From a checkpoint of a small transformer trained on Wikipedia.
Size: 11 layers, width 640, 15 heads of 64, MLP 1728 SwiGLU, vocabulary 23769, 94.3M parameters.
Architecture: RMSNorm before each block, learned and rotary positions, no biases in attention or MLP.
Training: a variant of Adam for these matrices, 4808 steps.
MLP neurons of a small language model. Each row is named by its layer, matrix (gate and up: input weights) and neuron, and shows model dimensions 224-319. Each number is 500 + 50 x the weight over its row's rms, rounded and kept within 0 to 999. Numbers have three digits each. A neuron's up and down rows have the sign that makes its largest values positive.
After each neuron's rows, "fires in" lists the words (lower case) most often at its 100 highest values on Wikipedia text that the model never trained on. A number after a token or word is its count.

L2.gate1192:438525550506612502459451531416597460555449448473461551562517519516572472430576497456464490510522540502539452521486473438522378498431454457438400496595485415499445460542400598524487527486495477507424569532431418521472441595560469428637468517521536529497494537543432540531548483523570589531
L2.up1192:479503575513467437536499618515501498493480515456508588398559482446478572445486455500498528523461425571487482486554507506506537482519473478463455495492495513572485479392568458595440498536568535527485513555427507532503459579508441590478498437534497553528403491456496502552504508343447521574
fires in: "to" 59, "the" 8, "western" 4

L2.gate698:479480511497502515451506452509562443563497545507501518503499579407495480495494496521520520510612411542536566573507449478462522528508460517425382507573561468466522490523455498422506512496503463536462466559538608483511517466543579422493557496445523559509520548445530457421507490527620496514
L2.up698:510541574408416366426514482456583504486469440592522457501496480494451459437415544520476488505508395430572586559449555511520486520602500448475470517558545431511506521475631342479400540521475537446487579451542536518488567521518559513446551513435497427426503505435517498405508532461573443459
fires in: "the" 21, "with" 16, "that" 5, "possible" 4, "her" 4

L2.gate461:478478535552511474490563525434574469498429478482578463506471546457592478351446493441461488445481580462522531548507539513491548525490410498449508499549484459451466515470579553531462459533448471478512529565491498535450475390539584496438543539492469477526541522516505468520490473494507514565
L2.up461:634505512509508500464359431536444398543545414528518523434526523453446553517429554501507533531525459512533525500591464512446552440404512486491548556509517459489629451515424453496460536520475515482534568499554409488559400517491458507526441496398571578446485452549437462536542475565506487502
fires in: "to" 47, "into" 9, "lost" 8, "from" 6, "their" 4

L6.gate36:489463506544432649490523529485487518536465496599509445484604531552490508578554547553492527489530514484477479527550475519517520522555468508380530579595466495533458447475536445492507463455450509562504492491557454552500484424417513488496600493491520502503352474542488559543529410613560436474
L6.up36:408532562489423494512572453511560470495452509544535446568574454481513467507447625540486529496430558537460487561455506481569559426476504523487490450519433515551542499501513591371537454583474519602450574533424424573524522518551494502560507558499530488526478512496572555591557482502498515519
fires in: "it" 14, "company" 11, "film" 11, "album" 8, "was" 8, "book" 4

L2.gate1538:502462455518594597521476480466523365483390493582515572417561446505458550507534588473471452527529497578445448538424626477415454505460500494452512587514524566490494440502414552558594459372536496439531394497524577517474632505484453440544524440481472560456546443527488495449554455517439441539
L2.up1538:652493478528432543491462595487484464518475596372463400579455517538456502530597545564576518584496452522536503504484482386623618382445542449482597498510542403562577453575478407568431514558409450529525565545591438553464553598548538457486568460531585495537507455588424402521519556459510463535
fires in: "the" 32, "1" 10, "2" 7, "524" 4

L2.gate108:530459513564497466582508657564538520442533545570436494457555489509552551475551500472518483440549503477640484458451509511446450483484504524494495537543443496483425510505510482549552538485535496432516420535488449480474472550487505429580545588574528543500434534465511560447528527561528538602
L2.up108:351582467596455463432414574537399534507587440497429507451508480460468527394457513526484414378575466435491504569534502540496438509467439573485486501531511532491521477520487561537443515463529491493540522510484466479428435501544521489581497394581469490437451477429498569510467559470531520438
fires in: "valga" 20, "can" 14, "curve" 6, "valves" 6, "keratoconjunctivitis" 4

L2.gate186:576536517537511468545585580507475463510522686568529459571416508487489433507467546409523481525461486502487525576528500417538504473429517555488525382615430482522557542463558561449508498488469484535511450517492469505512471425530575511526498489563466457500539522540500501447530487551458580448
L2.up186:444508455525510529538573468595480473488446578500481406401529556554553473603491464486482484441519499487425402478539505476570476580502410539499527469563513399519473510432472504495392564521499558501499525514475461543450453471488435527501424510528400412464441486583466535367556477552533419483
fires in: "there" 25, "with" 17, "which" 4, "jukebox" 4, "however" 4

L7.gate1086:531506554566476379492475518423498396599520492480532521540561452493435473528525545448509444510644451509476441405457539417542411472514481533438527466412506518509543519506549546509593497543529513521512504620503493602478510449495572466545472462584503513448420518504533426393478564394512482473
L7.up1086:551502466547492504569500539409593480548492516540513524452503453517393468487556471492542521503576499465509465456464471424533446579385485413485494622353465423555506432450487457466554515543505512489477551598489521554473461436518507429503570520482578540432554413542519389432530532428542492537
fires in: "the" 89

L2.gate1612:503491435567469628429529454544601487445456489581441450510535550523416511417457422471469512510493558496507550462554532500515583482469464501447492523590481468573446543460485494545534520427490516541559467480545529542555473498507501495592460509520475457454480507531497475512573580555430517544
L2.up1612:451495532467492514442526499491429577510394538486551610546473474497499471590545545548549460384504581505541523437413559469475492509557500509582572468539509572482576550581455538551539435502484531508439600465549482570489505427473468423430464591523515500463575443501547526430499406565503482592
fires in: "the" 50, "his" 16, "her" 13

L2.gate1147:459477515489481458506562483535510435453519586503459556413621456571435438558490447448440417359438552554512502474501514463517496509530423557512526484543559486486485492402464437535493523504456513470536510464437570525512457504452421522514500405503572439385493557527525522447383339485433486408
L2.up1147:534507491532459557437528547523475466507477456508577478552507470489450489520469534417546554563540428503563548484446519474365531417554556432466522537506531475544571546555377348545530526541456566536486507497486449525385457603495477512468454475438491511477471503451485448523491524625485471487
fires in: "14" 11, "17" 10, "12" 10, "10" 7, "18" 7, "19" 6

L2.gate674:508464548411457541486492498445345488485512497532511475391485505666440473490424493529524428559580572515560563539502477485482457540474472469481525477529510527505587510521481553491465464508534521466431510518491409536514487566492563589527518585556578421456573475498569558426594594562544530532
L2.up674:482508546399534462536537480564434508609472463537564441552502458569465484515445493499425404479527550541433522453451531479541512431569534497385499478528551532465500500563510465508472500517501464421457531551392473497466549446446544523438524453521485525484443454443491539340427542479486424553
fires in: "after" 27, "before" 23, "until" 13, "since" 9, "father" 9, "time" 8

L2.gate211:429483536508518565490499514452337481483542495423549521477535439472497522564469568573548472520491617467502517517520522501432472578583478546565468471582474543543528450494481586499520502443594464539561554424554526424495480518476500481602536503432534453508481440539465501502469550513498483438
L2.up211:423433505451437442415575498421599452445537493529513524517517506521565508517497441473439493502488492467489491517513409523457509513473490581585484386471477362505453510509580437524538471478526556497520493487499473547528496526544541425496529456512444425518594507546525481560518619450530519583
fires in: "0" 32, "both" 10, "majority" 9, "within" 6, "into" 5

L2.gate1487:492467577512532555464481459507490538518505475432566520583461376515542623537539587462485506415540534607552486426409523378538451509472429564416426511463501515534537486518509536539460494574575503463454417547522533507518496401541599560535533510580449545462459568408502450481480496484561444481
L2.up1487:414537569437554462550501522510514562531480582557476473506430577480450462581483557499511561477523424522503503561533470550483522502397567531561554489556444664544429504482503568503540437520468488464426495478482358566526511612394544501536524524502534563430493530611492393554459429494483477567
fires in: "radio" 16, "company" 10, "television" 9, "rock" 7, "film" 7, "journal" 5

L7.gate1007:556504529553464463462467522631533541570469512376547451507595533439524537556548559485465536507452608511442469432440477484590569421460479519522526504487521502499426477554578490547474571482442471585528594496527424494518559473520589442581457524493567527345545588476549484534454595496516488496
L7.up1007:395520538491464478481351519471571498535597540451567492498565498469495438498483479448578483547477493469569517480451522508547534543517561544514495509415546549524447545446497434527558448431530460600507578574578453613433497582506525414565495582521475422425486516580531353510510551521551353556
fires in: "the" 48, "ll" 4

L2.gate1391:445494511465513493482497539446462566503466473475522495480517480465516517497501507460523444555571435552548481505484573503552472479485485539434598495531490578388455566582498496584485499533530492512549485558476597528426359403583558562478495497473466524426509547475509503450383505586537546390
L2.up1391:492464555468524519517580508340473511446489575490545439485422565535582575514426469520536515531502535412519529485535490533596523462516436495457557506407524534479451595520519454491566481514497510519491483464487524508491452447543506451507541515502481475530505592525502512527473583519601508475
fires in: "have" 15, "brought" 10, "has" 9, "get" 8, "having" 8, "gets" 6

L2.gate32:464497486457538506514528529553398451475525484545588536580593458550573474466615396487476554509540436540532546529556540463494478484484429564504506528459472539477542533434484541558514523530497545547541536493408485514478490455522521533566547567511403563519471562504537448500550499483508453485
L2.up32:541422509458579415487423554538479465512540533492498529541565544566448553541546531500502552509440457544496458524478508398464533485447541523502448509441490508514538585546499535450575467515458464432439475562485598538577591554517560413565515497501590451543473570478574512433360500516520472501
fires in: "public" 20, "season" 19, "person" 6, "municipal" 4, "total" 4